{"hidden_size": 512, "head_dim": 64, "positions": "learned", "bias": "all", "tie_word_embeddings": true, "lr_mult_down": 2.0}
MLP neurons of a small language model. Each row is named by its layer, matrix (up: input weights; down: output weights) and neuron, and shows model dimensions 384-511. Each number is 128 + 32 x the weight over its row's rms, rounded and kept within 0 to 255. Numbers have three digits each.
After each neuron's rows, "fires on" lists the tokens most often at its 100 highest values on Wikipedia text that the model never trained on.

L2.up754:133062103126122124057125184164093119146143105144060138144139083153092172107150136118131095139107161150093111148129071113127129090127195150131138121068136131121130109176127101195183176137102165171148126164100157124137082113140156137145176184156093112127171187146158074158065139141114123107071110139129108178112088191166133131123142087111121123140131101141140162129183122112124120164075
L2.down754:130057069052128061056104145104150155102105100178158140091135160194176135129163115079126119132144165051136173114122090142114123111153062165102108139140163140074162137116144114129178132136119145138197123106155106224112124117081202114132135139121154129148084142128106123151166166136099122084135153122135100104067127071117105185123120153204146097101133107062111073182093118152112130139105
fires on: ".", "s", "es", "o"

L2.up957:115150210114094138095116161069157106151146164107101076062138106156115074174108051151105153151123081073125157171093114156132182117092192119160085177124126106175084160184078082185091146161108128152140120073177112140113032118104135137110099155170168146172157127147110081107125111119145105096115099090120122189166132144104113066181073160112096104124117153108114118129093174150145122181205
L2.down957:088170185116129148127073143167170139083161039147135129136071156162136194084117107155157111122149207121142114183174137138152135152096138148129117135123119164083144122123146123083150115103091109080095140197102184115156109121094158103163115126133105127142142165164109147096143061155171101120136140194188127147162110127149152128137098123168117148159150124126105094125194098102121132164138
fires on: " |", "ial", "lit", " their", ")"

L2.up915:107083111183127120133120121126190143157125173137173134064143160159135128072107140103123104099114133138156088106120144097082111154186123067190185177092137109081110071149121124133195171134179104069105144134095183086163128130129095161137164089107184144136083130069083136044132125155119121135179147135138073118125111117150146124177115043131095157114145148080108128137113100064154156126158
L2.down915:097109098113138135110109168119140109150091134162171125116122108199126165104155167065135088145173173070196148097075075102123144059124130143169075107103117102129115133078114106160137127113167072095152125101100091118127127126141174164162157134126166205109060073142164128125108155208136080133137178119072124063088106137149124153079126166181113162094089102140112139130119175108117128151126
fires on: "be", " Be", " Mon", "bin", "mon", " Bas"

L2.up345:130164193075144124095084079132090153153108151136146147110141104134108097157128195135131158130145180151140081195116119110109106109168123128144126136084149151141122120162110130096172148136107094154069153126146130101176115151146123122143122131121159112145153136164099149121014191151111099077139111140141172136099139090169122136088131096124094103117092106129118114097116198182097191112108
L2.down345:082143195128111094172148058134101192155127095135134192151125109167110136116108113131128103142161131105139139114140188159163092152073153071141124121062120146143113107125131118124174104150114140168140145157100137146137158134153099113153035158111102135158081114154138111081140126146163106087134107147159139091106131140159152102082140105183157122096113160134151141090165167168164149145120
fires on: " de", "de", "De", " De", "ade"

L2.up838:108146116196169119060136119116121099101144106115120091148098037149124144095124111142132111150166088126049124120161213058101124105075212141137202141130171161103130082134152168089116095092178072129121180109101107144127116108112081134044064108126161076146125127060117132109088134109126124166054159106100130063122134185066136111148174102159141120130138110135134132150062133096111185152115
L2.down838:122153134118066090096149149123139090082117133122202211099120111115090154156147190148093128157159127118130122175150089174163147140111127145120141179158129118153133142153150183135137097135108130080115118121134125110167110108084091069144125088117148169157170100067187115142120141090161131160133053096143135157129056054142116137143113191139143061185137175161139157076127135146185141121113
fires on: "D", "ad", " D", " model"

L2.up829:196064103153133094111119056121172147205136094118119142143123069180148112136089124154129079151162129086140096196058151115144141085113175109153174210154112102115173136171127113146106150157159142105115116084090183133129137103127063122143077134145108140113083158145186088160114159133046191158098188115166121157099124084148108138154136128108154163190196090123101124161127128115149127117087
L2.down829:086166118076135212153145170117111132099123182104134101128164203083127179101158166131125142173096097191125126082117136166161193158123158114133136052183142131160147130132174133111100132095082144122155101141141127105123129129105201121093156146107132148109144126115137158096135112105144095086145075122126134127132133113090154147085123138144154172127061173146183151115193088045114152108107
fires on: "ed", "ing", " When", "es", "s"

L2.up1297:135111141037125112117136175128140143118099083133158145171154121138108129168100078132174114150092145154077158136178174066070149102167109114069191124090110099138129146165118098132094120158129104158134105166106070104117089151181128054155118125179161103141085149107077101146167195112160072076163172149115122073093102143138119174155115135107118115131081170126194121122135133132144120122133
L2.down1297:089105124146097108111115143116157151087161111144126170126109139118122121103154124181098220121144134136131132226134152154130200078122146149175073116125147107160132074068083134083142083139103108144147129066117141159119161152210102146217130115136107161115141131137148144161169159155169104086069135173141115073083137079119127088115143145102139122114151122109202121085171068099117140128154
fires on: " dis", " its", " We", " de", " c", " left"

L2.up2109:178103093140186069081140161195157153192126087121152146134159150100102099130106110164100124115149204106111141127125149066100168183127169093131143145084104147142154128119165098120107086103124028076152136111127138158139056139072088103227169178132185135070138128117116091088142132106139149063144101127064071115145126156153123127127087174109157155173117099140141075149101148165109187129085
L2.down2109:109129130133119125100139113188130157163153182170155140102108116127170187105120105196163118246139100187114143102118111095134160170117138115101127070071109151107087160107134155087096134142112153149114076167168177121123131159109175122110138112097127187102140185118138125162122157147151176102105130113105151116168108103150093122128105152125170208220144129125135158119096150105134125044109
fires on: " that", "st", " same", "dic", "th"

L2.up2497:138185090163157116095144140035150195147111121131111121112135141132101154118208101155121128090139126142166117135123165094095098140135111112066108147134130095172097063135141094138199152113183074064077152081153155141119146099097154148138155174160146200120124154136128079117181110166111124171139125130144121104099118181108157114112130121129129140052188145120104074084172129097142167149088
L2.down2497:141178125080156145099121103113140152169121119118109065122146153108117127196149145117146135087099139118162115123177134115105076115114141082120131121148115095125109133131191141131143162129174047098110137100184080121104099109157080108126168157053109165163136118121138116164179172102100138096103156102124126089165129137062190131113132044143173114150137119147135094101115155125099157182151
fires on: " be", " Be", " Dr", " newly"

L2.up1448:089145095128129118125124121099155113075154085121106131139079079131124180148100084116108107140121149162112119138172200108073208072144098069061129154143148163129071130158140095142123101122168159131133107136145111105118152131137129127136137132172142101177185109124158140116113180113118122121187193139199129121155170135056108068143129132120136096140094112130153133126045147108149165157125
L2.down1448:169143126137119155143129120090132158090146143111115137149114107156082127100123126147125154109147121086124146138151173133125153151102125099105087172232157113153137111150141121123100163160120086085146173144076123024162126165185153076156146073095121123198130168109143149089089158102114059100116185142147110128110183084130103131146129077120113112085166155104133161198140172118159187104173
fires on: " top", " right", " left", " Top", " live", " ground"

L2.up1237:146110150092112122161102101159158164141147103125110106143124140189120119125097164141094158130120120158184126188076101165171124129116094126153127132099152058160161124086105117174145121082106074144126135197133120114146187136131111087146101157127167119067111141091160161154089107124095113153127134131099147089136133155174109171066117063121098090137135097121081080124154074142131112048125
L2.down1237:147156150121118120110098032188125113106137144057155050140188130154097147079096170167132128096136113120145151145117136130189131138188120177147185074136155135100171135091097133091117063074095157123111136142056125161096065155129141112164122095114143119099114156124127139140134099049115060146150159110130163139165131126109100146050104090099158175144165148132064086130141101091121134084175
fires on: " that", ",", " \"", " as", ":", " said"

L2.up1257:113146090095184070150133127085158147129192069139130129134156104152158153203132175156108065128191136109125120106100119120169127099102125057110192106121114108068129083128133082158133115149060071182140098144097209123141087176169109213121139074153133106178129076078172146122150117132162058114133173188132139130161159146150109160142126137129123131091135185108133147117058121149119086082120
L2.down1257:070094145086127112104168164120108100142122109123088180115072079194157094136166140120071116147156163110147069147103108083181100119106111083098113111112145101116134111165129135129130121186102102077144176164125175116146135143087172125139068095177169118195092098155135141146193105086135090140113137147208171141115156187133183119141150103088106131117187158097138146160139102147145133135129
fires on: "pe", "se", " Se", " Te", "int", " known"

L2.up2248:167143108144133086137163144145128106176149155138195163127126146111124110084138148169142118089108176146089121162159108132143173078123160064084169107101142110196195118130148143108130071076167107139133067140084108122069099050088148076140130142112122114130093156189177042125128106196160114094165105066144210094107128127106126141130145150102123123137119064138124112093111120150149165066122
L2.down2248:118126096176137132175121162135142125032142093075122154137090117114130128134093067066143103130148135127053116098114104117095091086077174143152114131155198111096202162098154135130081176135133157110093152154171168125109132135213135125094106124116172171125137095124137123142192089117178167135063146135105103139045128113193157109103158168136143171075192131146088126108193110102091087171125
fires on: " ", "de", "don", "1", "bury"

L2.up731:177181146115126131121129131076171113117044175099156092157094127077105203131120130130127102171161160117153111132080086107143099060126146083153164127113150157114192119125132125115185121113136041151076147223114104203119127101144124140059187105106107091072171106127155157171108127140153128130143095101147100106141099110117196188105158114075121154145121138135123134151178112164184134092093
L2.down731:109172081161141155142088082110123107137106180217153161154105110113082161146143164126149134088101150086167126090106082111108105138092129107135127096122121133154166097094113114159122111141112145102048139188073103135110139115134147171100162128162117090121095090144113158160119094180144071105159175094108104112158137128128117149101156170135131139172146076085152123185126079129163101081115
fires on: "ry", " My", " E", "E", " gene"

L2.up944:106119149099086150139156162118090111143160136101151092138182140083133102129120080101150136113128135083097131140114105163099106096144102185088128106098125111126159136124156082123142142145115123115173089142145102148126125127171116084132118142141126135112105123195094095185107228125126068060110103108106152141133145139110099185143153158118140085091151101127128125186190126173143117142108
L2.down944:138133120074126041128134131178119118090147106133085108073110106168109160101150076128176134063129111126164091096076173179151144116111106141099121118127137194121174159124120131122124183149145079129161098151177156124148101104125168114129065159153157151115171133178148188089079098180131157089085216163180134094115080076076166138104129149099113125130145173170097108075190130115184113115167
fires on: ".", "a", ",", " Alexander", " |"

L2.up956:164099026159160097092147136169177151103165054103093110144145112126095157135161185055131152136138135147063124090115140148145129112163118152161133120125154131163084113136142178099116138120154125107109150136103149170174130121166141177147138162108171138090096131120127129157131107147156095168166174113124179115077129191161136091147117114148117136198121083124106121100139086054095173082096
L2.down956:105149104127126142160152115127080123134120153117191097126190132085099134132103109160109134119182142149088117131102133111124172108143120115075126061081181092145101167113117122154074159116177069129056134113135107131141138123157111122146185114168113057123100156097177091139114121116124149087128127076155094096119105174172057118202156155128107090184124140116138108120123119192154080130147
fires on: "ist", " Japanese", "sco", " Historic", " cross", " Spanish"

L2.up2420:102169093124131099153104168116119191132197112144151152190137086106112094105096140137109146107143109124064120161163113087150106073081104107135088113094134135131126134128169103141135139102072142135172086131166144128088107078148165108124155135140172160146202107111113127100146095133148079134148116164134184157088089162127141136100076162143164129141145144137119158086117166117087187156186
L2.down2420:094124082168118131130099078157167165118124112115102125096124176124074087140100136102162122143107136133115111136113117148124090104122090145110126117143137093195109153132119129165153158135077157123073126214117151176115163092131174106128109146112179177086101064124139099117121165119111153076133100196112104182133142145147119171072133131113146126131138118094150106173125143102155147156161
fires on: " ", " of"

L2.up2271:150140149110129125132169154119168107125164135156147173108123137064110161165140131136088094146071088114163098178118103137080117126040051102077136106123153128091133131100136128145126157134121105232108117177186146177123151105152125134101139160049119078141140117125136126181096121112146104171134193140139066136104150155103108153184114139167119182092107112084170143112102110064103145128098
L2.down2271:157091116143137101153138093126193070142120184133127108124170131095093151150108123106093163216082148180089137122095144073106136078125173082159161143107130109161198139133164113104097125164110186078157146079157168135141129071188095091088136164080143127164112123080140129150146141104081109153109118102155106104103131151098109152181056151158135092087101156145102160116166115121180107099106
fires on: " V", "V", " p", ":", " P", "P"

L2.up2356:151134157123097107158126110195096106127115179086167145116121171112196177162144116133096091139150138157136097044126170073112139127138099121072138104100087088156098172114139173126122121119062126109107128119099137102115109151120114146080167081098177117092090133080135123161159072124077135137195138094085085039141080118066072129174088124084131128177106178120119121163126123061191158118095
L2.down2356:126122099117121075123164164132203126101096148143145134130141136152129168070152075141123098173116113126208151114221121115178119116144148117110108152133065065186146126119126086157108155134118080107170100073170102141146144070167097119071147214171124047079135095142135078117209109136093095119092108107130174115145112044131122162116120117127195114152137153139130162180097104179143156121172
fires on: "act", "ut", "out", "up", " there", "lat"

L2.up1108:112107150149161109158137070097130050196144143150129116142119184123112098099141109142133139118095088113148087108149099181160100169144122151123105210209121119100147169157149116054066184139147117130141118143100093090139168118231120065161138115120130100099129136219091169142156144162103068143117119147127133087144092101141100160224109103152135169145184135095209097129179108090129168141124
L2.down1108:092169098105135149147108144122088125094123051175127122108118130176114131129132161116161110109148131134096151125095126114114084088092101101167099125139137151140123128129144182123181107164143164101108126127144125140167140113131142108132109131087131189160213109111133162155116049145128141156136096122130070102114129153183130140081104196075155107105166118118103064077137086178186110107185
fires on: "\"", ")", "ending", " (", "\")", "weight"

L2.up1389:093126068169131115141159052153088126073152084173144101156151140165099109187134032145123128094110090111072144085169130139088143086132127110131122127069161151149169117137130122104151134105142151146151050113094136154117116128109171129077106130133087135118115101157133111116111088101163105127087162115085067083137098149150144157119126080200143169120139080136149181082120191086050130174118
L2.down1389:100202099167154128141129201169163156138115159133113070168124100124159094137111195126136137084169124100166124096128068111107171147141146112096083159080093126142119105164120155103174153091180128134144133116187133164149134124142174146132149137112094123143142098186115093081140101098157096120138088148080122124069164162172110152080119149140198185087140175119108087090104092083130128047174
fires on: "-", "4", "0", "7", "+"

L2.up383:126150184107114153105198122158081117164135121160158140152085119137130161118131120161104111118131136080098133193073128123140144104162108127118089143101097156127156111197127101175147121083140122110099144048146172164075132185165192086098138147110129123165101113128139154163146127108107128138151146162161170158142173104141113127132156148121145128148150135138167101128158106093126142142096
L2.down383:175067141107123134154120106183130134125151074114130107139130154118127107074093145153144139151143142096082140103147114096129149174156116137120099146144151142121085131101104177149154090137055068105148182087130132187100152109152086112107159169109092127135102119180130134155130175116149115119101131132104145087132154093189161145078083176146119095131136094181131138145084071141114112146172
fires on: "'", "ing", " Mor", "s", " kg"

L2.up1366:120185094097114144117121131072133106117111091105142101098116151082048092196101151161102129094076120111157143125143175093149148124150044072115063089082168184091139116174129117107110157156118111140117109117087173161127133142136129094117164163137109103164095142144128138149127152136108097141147132164158117132101085146118152164139109116094135115167151142116075056083158115123117183134173
L2.down1366:111137138125100087048105107115120125157137126127167187083121139084128077199134137113076148115103109107148123141143152121154097102161143164098148086114169096110161187116121143124126108114138080178110112138104177204143187145141116186081167131124101097143086082140152087098138134091136158136118171117110101133131124165105108125134066141154095154133124117122079025161137153168130106043154
fires on: " part", " within", " Pe", " Para", "V", " V"

L2.up2003:132107105191115125120104156100129146091121143138168098120056074095127187095080165119137116139148079112088090139180123130158060127112198098068139139142121127113119118089121118096076145150106164119129145109134112121144114087219106112130081135105162147133110117195092109129151125141137148155015161083118194144142094089116094153108136136098097124119177098133116113108080141147143078176100
L2.down2003:140063135138125094110135088121110146080111160137069150142048112125116184170144108107068100075055097067108133128105144145120141107121079149165080178121088134174130135127126148111128162122170147142143105151089168144101109112116141123163095141172144134132083113148139138117064158123148139142157154179149141167150147090120105164104136135195133175110117191112132111122097105122185171129147
fires on: "ar", " Tar", "lar"

L2.up283:149113174131177155163168154118161106178081106164112092145140118102088143119191136171157097124148158184120117098177130155151132155158138159137111152083131140191090163132093096097094098096183102079096154100169116100127109173205144150134187145118134166143143131152118153104130100120132113142145076127125138150126177110102110117145142172200135156113067123210187121116174100072122064135067
L2.down283:171171102154158151106118181176110056176080089167107088141081125145116133132103108162137163148164147176131140092156123129086123146148141105155091118078166107141149147203129114115160099118135109086153128136161124124149108089171138133115086192167124149161127098192108140136143118171114137136136114122082135090148147065141129139131084113109125135138095129121202147122128138104093075089149
fires on: ")", "}", "–", "L"

L2.up531:169111124136140178120149133105153166181103189200103115115136169139073064123161072192126073147127133101140121113134167095154142122134130089150112140117107166163167115156144136137157155165120140110117142165130143176139034134100089119144128113094183128128120143146040198132120107145089158117153151101130072127192133177091072182084123170042072171146066130120104133060123130134173145136114
L2.down531:128148133122150160132126106126144149130155129110062106180116110164111119122097097124092100144218145155096118125138157145127159130068138123154106122135174116074190150097106109115156164187132086131137130089159148120106227151132182163181116098091127119159073125158158103127093134110085053132162141172040137104103118117142062150131166125128139079150113131150091142072116152087155161094082
fires on: "th", ",", "rd", " full", "p", "st"

L2.up691:115171126136146128161144116123068080157032197137142158128157110109190078117064094096122171203103140141167157121137154090102141186105074137112112160133175192130140132100102126190150195094178082134152067128117124094191136051128155158125121049157185127121159174154151109132141118120119124151106096124121165191180116111167099115156086178129110101149181150152129147160103132134135123131187
L2.down691:133098086048177122145143132143165122120089110152222146186134138135130114097072126107057139159092128108150103117155142134099130157080100152133114117155125092159149086147073110117161093169110143129140141143174142108084107109113095104119148182124121159108148116122071147123136101100167141125142198081137147172130157131142135140081088149133063177144097081107152160147141221119143135093142
fires on: " |", ";", "R"

L2.up1289:147141140088159121106176146092139062126149093133082116132126068099175138142119161121139153132079120130176111099157150151120119088128089135198132137056168117118106090164122110141141172130157080074075137134154160125102113073200101126159104102141108167129116133150117137091190148113104177124232122160120131093120111133150087152126102138108136160089108137142130087100163151153130115147141
L2.down1289:126147162091125118138109154146114146123073120117097132153094090140111127105156121142118111178092134107160108154114108145112101106152123173094158114129153132124153109111145057107133216125158090044117138140098131150173216080133095118132117152130133109088162116059179104093125171104103052092155150210061108107152144169154159140105073055165179116114200115093181119136147112108090123137169
fires on: " Be", "cu", "tain", " major", "me", " be"

L2.up475:118078116159123123146109138121190163105156139184129154158131089150112143104151102157096125122071104093133132093145179089056113098123165140132144089093100154097167154124108071168092095146149116155113150169191105115121133173171074139115111186136202145117151160116110184114157083133172098107078133113141192170103136164152174160075147120083133171158125117164113105128178106127062159104127
L2.down475:075137118140108145169079166118112150154126103081155153102140147157209125163172122126123122138089180089142150097173174128105168203155152160180135094174116101186167182152095114084083095121145174137152119121156116154147154147163061141132087116110160150117111111054190164131107140078197034128080167142141162185128169114159117120116124113128118099151074050167154061129142154135169071143166
fires on: ":", " after", "—", " ", " –", " —"

L2.up214:185125146109109094186089110177169078149153123073118110095101132115110148167165160106161173177150125110163094139084108165102124131139124128137126131064088126149135177140142119135160090068163065113174091127150076118129153103138147134130171115141139153150119159158108131133110119081104153153148116155186154099124106143117095070052102135086140094165115120147122083170142101153167092119141
L2.down214:114104106141162109090179084092199125146165091097165132104163147165149130071122141082118100158151153124098170143093141129144118089108152142144191107068095130141138120148126133133120109115098160111144114148159126177165117104147077088059077158122108135108137148146149151123131112085105127143132073161165174087137119131188124087093133097114162074096178102165101095153096137146186101137132
fires on: " that", ":", " be", "s", " \""

L2.up2491:125081064182128161109162116138129167130164136079127144181085154140159116162157104125052106105111146171138156125162119136131137142117121099159203091117102138115130073130096099089150128141107140179070114125133163124130095181086105127068169131105080119104121138131116119132109206157128169111097138182137131159116096185115115095096142070119162152146093158159129117170157153118157058078091
L2.down2491:150094096131149145132097098091149120107105154060132103117092093177140090137156100121133146162065163091136171131068116140131087097142094143111168141105131132167087160135126136112199157131121131076128080159155112109120126155090126123109124130139183183151149092141144106174129136183162173054096130092098098102108111073239140124041069132156134157146102149134125076124129225168085091128150
fires on: ".", "al", " |"

L2.up1094:108146090140089153133102126119171138118078048105088152124134167134147116152129155175110119124074153153178085163064142085109122091167126103145104148223175184104132152118176096117111112132099091159144084170164118142141139169119137167126159135149156157180124122188124139171140143094117102140163088077120082108098194137048099147087083131133083109093113155067118133145108110131107123114066
L2.down1094:118148098145107087123166088153148099162090117132118175115184197134167112141120141090160128038153153112099124102113139116159090117114108162133090168157096113137126127120134074122140101138131138140118125119134090162164138141136177189154140116110154110125105148138135094162123156091134060106120044105101140130060122072147143087134090196160102108097171140127086150079118112132146104152093
fires on: "ra", " night", "ine", " air", " Maria", " Carol"

L2.up1517:136111140110065080099105166139116168156143108120095143111170105169100108128084159127046150175118141175140099084163122130162112142148119148085183153135097179151144125103164096148181122121121153133115137140155182080083101148083164111114129073170182150076135121154135158130159133151128103223095103151133144130121126108128223102133101111115091166150114129135161100140165127094160157150113
L2.down1517:143093124139103071076144170157047119095127128123117189091149133139132118147133039097101107132127138097155136149105151139114129139160121154126123116087142112138203102127126152096109085099115120132135206128128097148087144096060112085125151143113151184134137157139144131137101145159151150172118145128102082113109118222091077134160046106130111131131139144120065129103090120138154052169179
fires on: " G", " ", "G", " Ger", " Car"

L2.up1669:156172122114109097149189145119175125138106154164114092177155141165107135184156113160107102140107144132147123203082187102098125100159097090160157133152146142173142156111183103147241105154127119136121145122128143142137129141185137104135119103105161159132146156148101116126106131106165156144116121181098126093135170094154159121134134134060112130089104151131150097130084136159074123130102
L2.down1669:143131105112173159143144106129085164114170121154151173132117101150119104180097170161124193129151157165090136122128101162089151180168177124144086100106100079101100143089131119173210120123168116119139156139107096079167159108143122152129126097097146172138080163120115209115102138202136120182146126087114138080128193126153061141192131121105075187132149110125153146107102126096075135127125
fires on: " a", "a", "as", " A", "la", "du"

L2.up2296:163101165155097093108119119157142141146144151114133096158078125135126120140103103163155129127113132162181100156106173073107100125185095080135164095090189142115137108138093151133100142123140166128107141129125165105110099147074116155134158216117125115103143120091197113116107132166149188134088137205171121136113105129178177107152124082110177187084096117160190103083107128142132099120083
L2.down2296:141121156166183131149136171144083099083143057113170143169125114186078103062145125122131114090137119151116160177167167157134083132128080085097121149111154108119147151152085166128137136110072108099132121130127124098166065085081165124080143111076131073178097132141164077118120081094075141134115127122116148106106121138155147106118073111134136130072119126116147162111120142156148073149126
fires on: ".", "'", " to", "T"

L2.up1464:171153118143129111101155123058146117119115099136145095047140213158104116086197130108120114115095164114110051114147127157094094142112137135080114172167173184120150134143111102077198117121203147125188120144112154131098160059117154122100131113123115160075118124184101118162070180094142126148187127160176114142124147156111128153142154093052099161151145117140070122122125133153106156201095
L2.down1464:161123090106094179098114130162096108136123140094120100097145120140077060152183151155137139090155154110134119103100144135110137133114152123155093174088086151112129089080103126159131154043192095152107108151142062093134136125159132150142145132073121141087095115137082175159116196204156068133091138095130122137097149176156122200144147166110122127114105074102109110100071172120167129165132
fires on: "a", "A", " A", " An", "an", "An"

L2.up2467:135090114103077115238119131124116137105123130140102155142141125202119137071124108140154131155121174152142121103085139151142107173145164131127148061124112151158090189148118134068099096135110113083132121092140095079183143166149158060133180181176154152120169109135147172150122118107126137108143122102107146110170113138162134096174158104116129124118108122105093134141150091116129041114178
L2.down2467:165098163121151076126119121096118114077153105118049160093131191110077148126092109176167098179126150072154165123151119110096132158080163114077145132122120144178162078086135151123120123100168125104116096061112126056115120096128110093182119153139097119126075131184160148135116193127066149053190158139131187119148129095123102123086130111099159143119135112046196102168125184125146185120129
fires on: " Ba", "ack", " Hal", "sk", " test", "od"

L2.up2410:097124092109140091098131122161069125153142164161165130101109073059137123182134123149139149096118165127095138126118188149153068096155150179166119168111162138159130128157098115159141117163142067126155154188129135144127129102147128133175083132194153140108150119108079138135158124117102154109185066133117123136093136179192152151117160167119113139123107059096086127031123123141044071064120
L2.down2410:159069152122081102122137150174092128154133167125115094138103158129145172121115098090074140142066121051135079092107122146156174178149070132150113139143095127151112165138173145185240097116136141112073148102115102179076149147189110061110149071175104119142072122137159156102119102166178095137150102115076172116106176100119119174136157121127106127145089097096109185143162143117135129145158
fires on: "in", "iro", " Jane"

L2.up1144:167118144143123132127111130092119132115112112090124089083138104102125138152156125075165122154154081163077117120123060204129119085115128123093088127118089125092178081038171146162048204136166136093095149103141112102062113168186052110088180159115092076148174094115101119140142162065169146177133146183141103097160112115165157143149127100093070107151097108119101126153141145081130144089109
L2.down1144:122083163147103105091151142067119167162097196098117154130151108152147144143130152174046162132095170119149130193090148149111188156129160177072127137058089199106162160119065114078125120141134108139086102141126128084125123146134089130143068197130121090139161126172177060114137193099126123188103155103134090077112183135066099169145195183165130058148128172135125121123113150177152089066153
fires on: "ment", "en", "ent", "ed", "em", "ew"

L2.up2130:136151119175091102110098178099123149052158090162141123061083107116153123152128152090090085204113150101102161160072158141144113171117155140169142075122078172137110119120085133194108081122153109207146162142122113141091155153175102154178140080091146167104117110158115178120131106127127117088047104097124170131130134129110150060157069145128135145085127113130105077127065179103110091138132
L2.down2130:086151176135151037171165142097107160128118135130181125080137177112142072144133122058098110137104134174133086130095130117175176212099136123094156090134141085130176171154096093088183168083139100118193165110150099138072127054185140060119124093072108158151116164108070146149137108171109153154109113141117165172148096107082070182116139172175092112140131162136135108168129149085133113127112
fires on: "tor", "or", " Lo", "/", "sha", "w"

L2.up2418:130133130077082154119169121123145123090161183139102124115110127092135116150075132167048111153154136147053102108142071151106111107141112105109157111119161236122146102181084116150143136174097110096121075111111141175103165181141227161187120130118106127135165135140071172136148130143116119099132136153097130100115163152115087088173123090175188123124146172109092117123098151054128179132138
L2.down2418:126136138111123053087093178120097078139124163104129135132147185107152112150146127138105157164159163059160127149097130092101168073121123132087126077089126122157133101171168114156134110081114096091132118143144154092125094160167123132090117176146093178121094126166137122131087117131171101200105128147130140154086088212064079062167148096161148152122091069115176145145177108078092131101159
fires on: "ological", "ologist", "ical", " Management", " management", " Medical"

L2.up1239:166116133145161151095139144128069163126164147138196134130070129108160087121097131120083067085177143140139130116135143106076111117134131173163182147089114149106111086166100131135118154115131108115114091143093206132080153206114159093103120152136099116111122169147137213154114137127161154138159191163144085159146058113198134128120159112176156158166168096181126107155112152120116116142032
L2.down1239:119094059087129115140126167095127128154112101134163094117132111131145091153110120046146104135116137194108134100161132178107064151146157115134137106113159146176088137128100107175155130065138140129160134094113156169067081108151154126134105170080104150127143109121115140108133130166087174111165126153181093170108150128130124107160171063081233154104154142103134145150177088116203160156125
fires on: ".", "°"

L2.up8:123169083192174181132101106134142131141145120098115156148116133203102141139027129061124109083130116160103127155158111110100095145080096138145113175058152155124075070188099156177091111069124126047138119143122192161192115105156104061113181132116095133150137171145068124078150126110125124106038100161120127108122144106104090118160162175128122075134112107094123048098161199122151114134135
L2.down8:116090189091097107146139137086163166183138158157125194144077078131122098128147124114148126155145123144128160095131076097127211131142162116155123112138100133142134128201175102106115118164126161137084104139079136177152138140163071156062107112148121119067166122139144120146203136070171110135158036122177081159116171158106146157115098124069130137107110093160125163103134065129084088093168
fires on: "\"", ")", " Best", "”", " Part", "."

L2.up2545:088113137135139139148143123137132100137129092096091118090073143172159145142191106056117119151107098104170160132113118151152169185164108179155139124171049171108153103163097103183097095130152118140126115176158117128115079116154053146096134153134145097093112182119141104172114145126173122126164164115163170073114167176140120120123121087145126193116142151139159131200182135106139149119147
L2.down2545:098100112091199181151121120140128069096130113139116075084191129097126127075115144101159130123120158125089093189082156068154137148134084051153120140075089152119146113113093168090171191162056150068142112124178150175221065100163152126100112164109106116154165073131084142121137156127125108106153114097127137117110184086157140131098113180099180135154109093181144151127182168132168097073124
fires on: ".", "\"", ")", "'", "/"

L2.up899:140150153138171091113103143162157119110110191133168085132105121127120154128109153155092080209156163145133148127170141171109119174105138121151096124118175175135109137075117150069147136030137137161113160139116089106169133095083077127123108156119126122127179079167126206135071083117147113139124131101109094163129126101127138135150123151123163121151203157159147141137176147131092121129068
L2.down899:118183136112111086147175146082155124088138122109122132096129120178110144170111133122106138126177137114148147073183104082107108132080176112181089063195123101124104117058163171178131092183082140139100164139142111131128079102112124153101073143077059073143116120156149151142116041104129104165161096118174157126140173089150153118104170078095179111142161117158185164144135090154121218130125
fires on: "E", " Fe", " E", " event"